MLP neurons of a small language model. Each row is named by its layer, matrix (up: input weights) and neuron, and shows model dimensions 64-191. Each number is 500 + 25 x the weight over its row's rms, rounded and kept within 0 to 999. Numbers have three digits each.
After each neuron's rows is what it responds to, as a language model described it from the Wikipedia text at the highest values.

L3.up1260:522477503505496479487473538532512510513516548517482502474511522445509483473531532477502500508516478506500470497510493457470533477538514521484510515515510477496486530458506571480511491507479467466499520497547502504512471485492509536499461517507484436517508476491507531514512473549526524530476530565534506511496519580487488462481542464460546454508498483535472536542477538489520459505528
Prepositions, mostly with, of, to, in, that open a following noun phrase ("shared with neighboring", "reacts with both"); also "same year" and line breaks after football score lines.

L7.up292:495470482502499531512526509465495537467505516510499507477494455501473506484566482517494476535486537498475493504489467512498525535499471508542554505494492452510486493498506498494498475517466499487474520452491473506471545478512498516502511498483526503494505512510505509468519540510518507508475494567427477513483499551477502560472539549501485484552504450467528516521483510511517483490484
Fires mainly on the line break ending a markdown table's header row, e.g. "| Party | Candidate | Votes |", before the divider; weaker on subject-starting "which" or "It".

L7.up759:553523484490459466489507503526515458486430497505465473492553505517485512459489517557480495504489488515497505526507465468497528516523548467515444510460505471494477519486509524500519501431510491566471472475431471500479536501503477497481542474485492515507478517511462496467480459473523474526530527528539512477522495482525509521470515447498510531509505497542485478479535530519470515467478
Event verbs, prepositions and colons just before a date, such as died, decommissioned, founded, released, On, or Released: in tables.

L5.up2152:461506524541498470476510506498526527532540474494531512495472488495509463462506570508498532493517511490516526511531501523482507491504450504505481487504501486499489476508535480486514478522491479461464494508513527484539517463516495486505554493510581447455547523503460487507549490514496449504523492520517478480498454527492497439529512527514523518502490494495442448474488538478478515493485
Number words and quantifiers that open a noun phrase before its head noun, such as two, several, a, few, some, no, or digits like 2.

L7.up2330:568507471512490472508487507486497535488446505505489495493491496499471508510507416483501444516491500554491475516507479458501506517490515509513528498448504517476499481516460523533506470487516513524454495514514519502502518499486493477486497507493435526493510486518545508498523470495464501494452533476532530502492483485518490469478503477473522497454507516507467516468496484504536523510473
Tokens just before the rest of a number: decimal points in statistics tables, year prefixes after "born" or "(", degree signs in coordinates, and month names after "on" (17.68, 1971, April 3).

L5.up1251:540469487493454485489548525536517469517408509510503486483529482566515476519490517537471506508503479504511517505506450513510505507472518494536523534474543503476527513504496499465471492493480466528479482503411474541506513457470523518504516486489504505485487495492476513447502496478527525529511495507502511491511499496515541532438502498511517475497457525536518503493527514522522480503486
Event verbs or words right before a date or time phrase in biographies and histories, such as closed, released, completed, and in before a year.

L3.up1710:495514566511537505512503488519538537525518512487478513498479476479487459477532441507499450505542506501510520499449484484445471486480527494482516505533510483525504508457510492499501502525515488528472497485511496509457474500533503492532484494530520464485528524496534513517509524493518485497530461486456518507502469542480470473485517529506438498536475485518521488492471502494487534496495
Mostly "and" (also "or", "&", "/") joining two noun phrases, as in rights and liabilities, jobs and education, gays and lesbians.

L5.up2452:512512520490467476487476469460520489512507516501505517517508487481476533484490476502479473529463498512495468522510502496478536490476455473489503464517469479511529526516520510499539518519482515534478502536492518502472516501546489523497560511487496477490497484526487504508490505508446530447514473491488529471509513498530483537500508502543534487515488466487521515520493515464530492461468
Tokens that begin or complete a key label in Wikipedia infobox lines and table rows, just before the colon or cell value, such as Publisher, No. of seasons, Sport, and row-opening pipes.

L7.up1624:499548502515479515498530540503486509530462515488497506500480460440557478529491550491469487444504464506477535502496502459479503479515532512525455487495462528523489525529523541479533536460486507524517480497483475484510511501500466523488472495513505500498509505519509518472525497486521505534517522542523518477480486483483499481521517501502534522446484470503462483455534518523482471484480
Words that introduce an upcoming date or origin detail, mainly "born" inside biography parentheses, plus launched, published, Founded:, Release:, as of, created/written by.

L3.up289:506500526487502520492516500513471526467534434530473500507541513519492502518498482475435479433501497500515501495534519516507523530503506467490515483512506490509506506464495535496493562539466486471499454464479527450535523510539538484509526495482523573506502496476495498506519522433504476465483479495459489520516487466505483467536504456510516505525445494517509455524540507471512511521519
Tokens inside Wikipedia infobox fields and table headers, mainly field-name starts and parentheses or separators, e.g. Position(s), Original network, (aged 52), coordinate slashes.

L7.up1563:498533510457527508484499492547513506484526505465508475509503519530524517517531494462525477535508500564497484532469469527496497510485529487533477519485499491506477471511548507544444528508485485503552524483512502482513485521484504486505520494500515531512495473488512518469515499486502456461537493496445478496482500545490497489527459517519506531477528470445501517464515495484501504540494
Second token of a word split into pieces, usually right after a lone initial capital letter in names and rare words, e.g. B-li-da, V-ener-eal, N-ey-land, also "." in "100.00".

L3.up1526:450482497490520507485527532540485522494475506484465483509522455468539520515526525508526538480484493517494520487496487499517496485489495484488471546466509515505522551503489537524534481516475505489467467512542504540526525481442521511488493502499496534500483486504520505512500534472534517476523515502502552487491509496501535529472519454501557505504466471521489474518483496482471490483469
Prepositions like on and in, plus possessive 's or a closing parenthesis, that end a phrase and precede a date or place, e.g. released on, published in.

L7.up1650:445522512529508452487508499492491502498474484441519501477563460463530506519492556479506507475453462503473442482480524477473492508535483474498513492503485490496497484465504524512464483520511538499477509522504496517468493457502514524543510511490486503474490473531492581481505517481500514460487477508412499501515540465506482499461481519484486487523500505504531482481509510527501490555486
Pipe separators and header cells in Wikipedia tables, strongest right after "Total votes" (election results), also Census, District, GF; weakly, of/in in prose.

L3.up120:538474500518523500502511533501486538478543457494500520478465485481524503533553506495454491519489511457522497489515508521510516483535497490485512519491480523504488505511470516481523497435500484519490517509474497480475529529488525539529498517516516435495499488484508490457547508507532533515513532506496484528529505512478460542480529496493495545554505462492521499470470522486519454431502
Numbers and quantity words opening a noun phrase right after a verb, "and", or "of", e.g. "two", "both", "several"; sometimes the verb itself, e.g. "served".

L5.up1738:489501481519520484468517542499516488496500551486492532502519511473459507530468529484539519477509526551512513495499508494546501501499524434460489515486516506472500506512508502524519504537434504498485510497496511508512476485529499466540488485507525468456479453488469521484471485485482548514470520508510450506468501496490498519493484493525535486527554501484511506491430505459534453496487
Line breaks ending a wiki table row (after the closing |), mainly header rows and vote-result tables; also list-item dashes and some "the"/"as".

L5.up2393:482517480524488455535525474519508518511510529520506490496482538485484528478493501522502506535535505486502484435488516445492490519545481528483504495529515516474525506532530475491519517508489495521462517527508489510504490495511498469464507488484500536524491518492499503513498500523544479493443489536503536534507510503524515495510459523524510473486508490495478492484532525504521512489510
Tokens right after an auxiliary or copula (was, are, has, would) that open an aside or complement, e.g. comma before "however", "to", "in".

L7.up1764:528503523484481522488466489541491487559511506519519477527524499533490498558548515515473537472502523556476524504469481485552481482501507494527504463475498508490498532504554506525519483509487531482497500494516490492514542555478509512497488495503533526508500511498463534477500492500454473466494516539467506514514507522502515526492529537480546502478468500517504470456513510484471532550491
Mainly the slash between degree-minute-second coordinates and their decimal form (46°36′24″N 120°30′21″W / 46.6). Weaker on blank lines ending infobox lists or reference blocks, en dashes in year ranges (1950–51), and scattered mid-sentence pieces.

L5.up1995:493514506508462490515481542491519505494498482538481492460529480506550518494524539504544514485453522522559471453456503490502516497497474489488506448456514540523491526494494547523472508502482529511467472507460525527510488485470486476482511507495505529471493497475490458476504490562494505435497472499490464493470462500495562503510507536476505510526487501507499467483515479476517503470470
Separators and values in infobox fields and wiki tables, such as pipe cells, the colon after Website or Parish, and numbers like 72 or 0.

L7.up2323:452475519506511476480547471524455488487521496474549507510469499462516454482488490506519513543520529528467539470557511484527478525510524493491505476460485460479499476477521508477500502507488513532487487500480551477494500480436516511478549496566475467482492527504487520521525509525504452538477494491498471481532513525501528497526522539490474503496486530492514492510487535513518475484458
Number words and quantifiers right before a plural count noun, such as two, three, several, other, many, as in two routes, nine drafts, seven years.

L3.up1390:520493493496492496462532497514512491527525541465515505492492521497559522506465487475487442523514516531560517537503475487504508469504517507499488559532517512498502523518472507488535444520500548445501479547468489490501478535493496472465472499492495503457478505448501507507487500493465484508488493474504499501485504490517522462479516469526519530515526481497530505498489538484518506494435
Opening markup of a new section heading (==, ===, = ) or table row (| ) right after a line break, especially after a table ends.

L3.up897:512489496499474545531516504502485454481469516504494500500499516532543505519481513518556508471496518496521456428508492527473505485496502501485523513492508508565500467531471505493549533506495518510506468499494466511493512491556579495471491462524477494544467509466504461506464522493531527542480480522514523483500480439504556495504528470484463490535506484482497527499489505510489471547470
Word-piece tokens early inside proper names, foreign words or titles, often accented letters, such as Gr-é-goire, P-ó-lya, Who-opi, and fragments in tables and lists.

L7.up1441:505507488516511486506516502536494462502498475482493502550471494507526502487458515531503473501466492527489487469485502514497495448502487515496531508506555504486530458503499498529485528497523494478486478482441493537548502503437455470485458522486467480483514473462488482472515542487504471540474499512497505560499505542468497519479490522538523459520473499495450494490438509474496510513524
Wikipedia section-heading markers (== or ===) after a blank line, plus separators before a capitalized name or field value, e.g. ==Vision==, Journal of Bone and, | Athletics.

L3.up1247:475541478491509495529527515521515501495498480523447515485493493501515492503493485505521530461519497521498569531491485483468518528466467512489483492540478504475525529461489499471503481512510448508490497512517467486521505474531506484456476496519473516508513464463480486476528513504469481465497502508514511501488499466528499516532495452532480487458483536534471471512461508475480470536488
Line breaks that end a table header or data row in Wikipedia tables (standings, exit lists, discographies), plus occasional mid-word pieces of rare names, such as Div-iz-ia and Av-od-ah.

L3.up1371:496454531488558471562494522512507478526531489507505514528514456496492525497444529506508491521486465505549492528477475497537509492508521516462499488521513500547500519500470530507485508504511461546502466504506539482486531523524528557507491485473511556557497509477504461489525546522486448515488513466489460491507497495490514521450487473468488502532492500527500507478512479480477499510439
First token of a value right after an opening parenthesis or table-cell bar, e.g. (born, (J.T., | Zane, plus decimal points in statistics.

L5.up2066:505495479510522436527455476519474499518525438458493530454530495490522483521543490521515485479487489482445481492489512518519490465478476547449485462521518467549517514528499524501454521493493508508517435525476466497508511528424516498495479538517508502461488462510491508498501541504519507575458497480489510521501493507484486490515533472484494449520502495477550543518496542504506539474472
Pipe separators and trailing decimals like the 00 in 100.00% in wiki tables of election results and statistics; also scattered mid-word fragments (Ch-ener-y, Ma-usol-eum).

L5.up2333:459443513490493474464526508529487428490505485496496525517534482492495519478491532496508454513499521470515509496487522446476539468496532498458520495483526485451501489522516502504453482451516525508506506511533495470488539490510522481555488468449506468494470528513521480516543461493504512481469527515511515512465548504503550510487485507519510545523515509445490498517519507502526483489430
First piece of a proper name or cell entry in lists and tables, often a capital letter, such as Zol(tán), Th(ierry), V(anguard).

L7.up1008:516469525537527488485461527523507437477492512502528484480494521466498476555499542488463513445490498516487470491506478511517463453521477497510525501514491524522492509494486529504463510519526518517509532492500518489517503522488503502427506499479474485519522520515493478506489463501483534470497434492434524472458485500481499442513439488495529503537521472524527458517481500487522488512495
Possessive markers such as 's after a name, his, her and their, just before a possessed noun like father, life or career, e.g. Madonna's childhood, his career; occasionally == section-heading markers.

L5.up227:517493491499482464497502493543516531518493513472511495481506546528500479511512445501487471488474512491472545491481536450509527532504505542494474497479528494469490482534482482492478458529518551508519498457505488494529485492495513508503470504523460454543509494506480510415456489490484537511489512488457455497494484512514509500471517539530524541496472562461532502441511500509495479482518
Double line breaks ending a paragraph or table in Wikipedia articles, typically after a sentence's final period, before a new paragraph or ==Section== heading.

L5.up833:469470515470498497497557476511509527519522514517483457538534516481513496522525478480483533508536485478486533447480510529478521539515522480462487493471473521533464518509528506542509497527512509531517502482501485470520549499506516504514493484496558491525486504486529467494452507527489530445489538474513507537579552500438527496529469521492505514477516497531460489535469509484494462456493
Dashes between years in life spans or periods (1851–1935, 1887–1909), plus words like died, founded, commenced, r., years that precede a year.

L5.up599:499474496502471477523524495514505479540513490505500526487514553508524515518538522469493509510537447538494494500527519493477474502445500504524499517514507550437492483483498512498490541519456467518549509509464479518489506459530489493503501482492534487457561474495506532514502479475532484485492493490455545478457487520513487490548502531527519509496492507489546468551504474518497508464485
Connectors midway through a span or pair: en dashes in year ranges (1992–1993, 2020–21) and "and" joining coordinated nouns (bravery and courage).

L3.up1865:490463449488470498560521467525508482553438434547482470491493528501564513455532520540520510503510532526451483501489485481528488488521466508510527457513535500531535509487509495502497504498502499509468496502528493499469523546473546506475498581499488524490498527540501491493496498540455504505480500500487495462516516464513497477521472494479479527498496525555518448464516480490470507476520
Pipe separators and cell values in Wikipedia tables, especially before 100.00% vote totals, headers like Time, and years; prose tokens like to/who are weaker.

L5.up1337:495486471479509493508532517494516469494472513501486514498500478507473519493561499520498505529498520484491515484508507520501462498508493464526500480536511497468471469521504515486509516543470480519552502545511467517500506492476522510493507531451518478544479499484498481542509489489493516520482473514490520549484509515466522469542510479475472499467467488475502506499470522497524497473517
Possessive words just before the owned noun: his, her, their, and the 's or ' after names, e.g. his father, Darlene's friend.

L3.up1046:491445538479493532523461500513497461489481457516514488512520471494544502465557572511501487507537483513475474513423519508534509486494496513465488474462493480500433513472506503503471484478493506492505488533504503517517516504532566512545461540521459506501470506482497521493462501448496476509465516513443518531447468480476476485501466483517546497548517553521536502507530533511484519476513
The "s" of a possessive 's after a name or noun, often starting a sentence about a person's work or role, e.g. Drinfeld's work; also His/Their.

L7.up1092:557508539520540497485504494493508519544500492473487532504537461455459518482520511495503513459525498529501501497496555456524516505526473481499485516513547513502449526470486487539497505507516510507494547478495507487486507527494493515512547510527494502515482454514473477470500509521498536569493544527488535535501531480524503477507482458466504516482509500466471485534495516490502495458506
Prepositions such as in, of, for, by, with, to, often starting a phrase after a clause or sentence start, as in some of, in October, by contrast.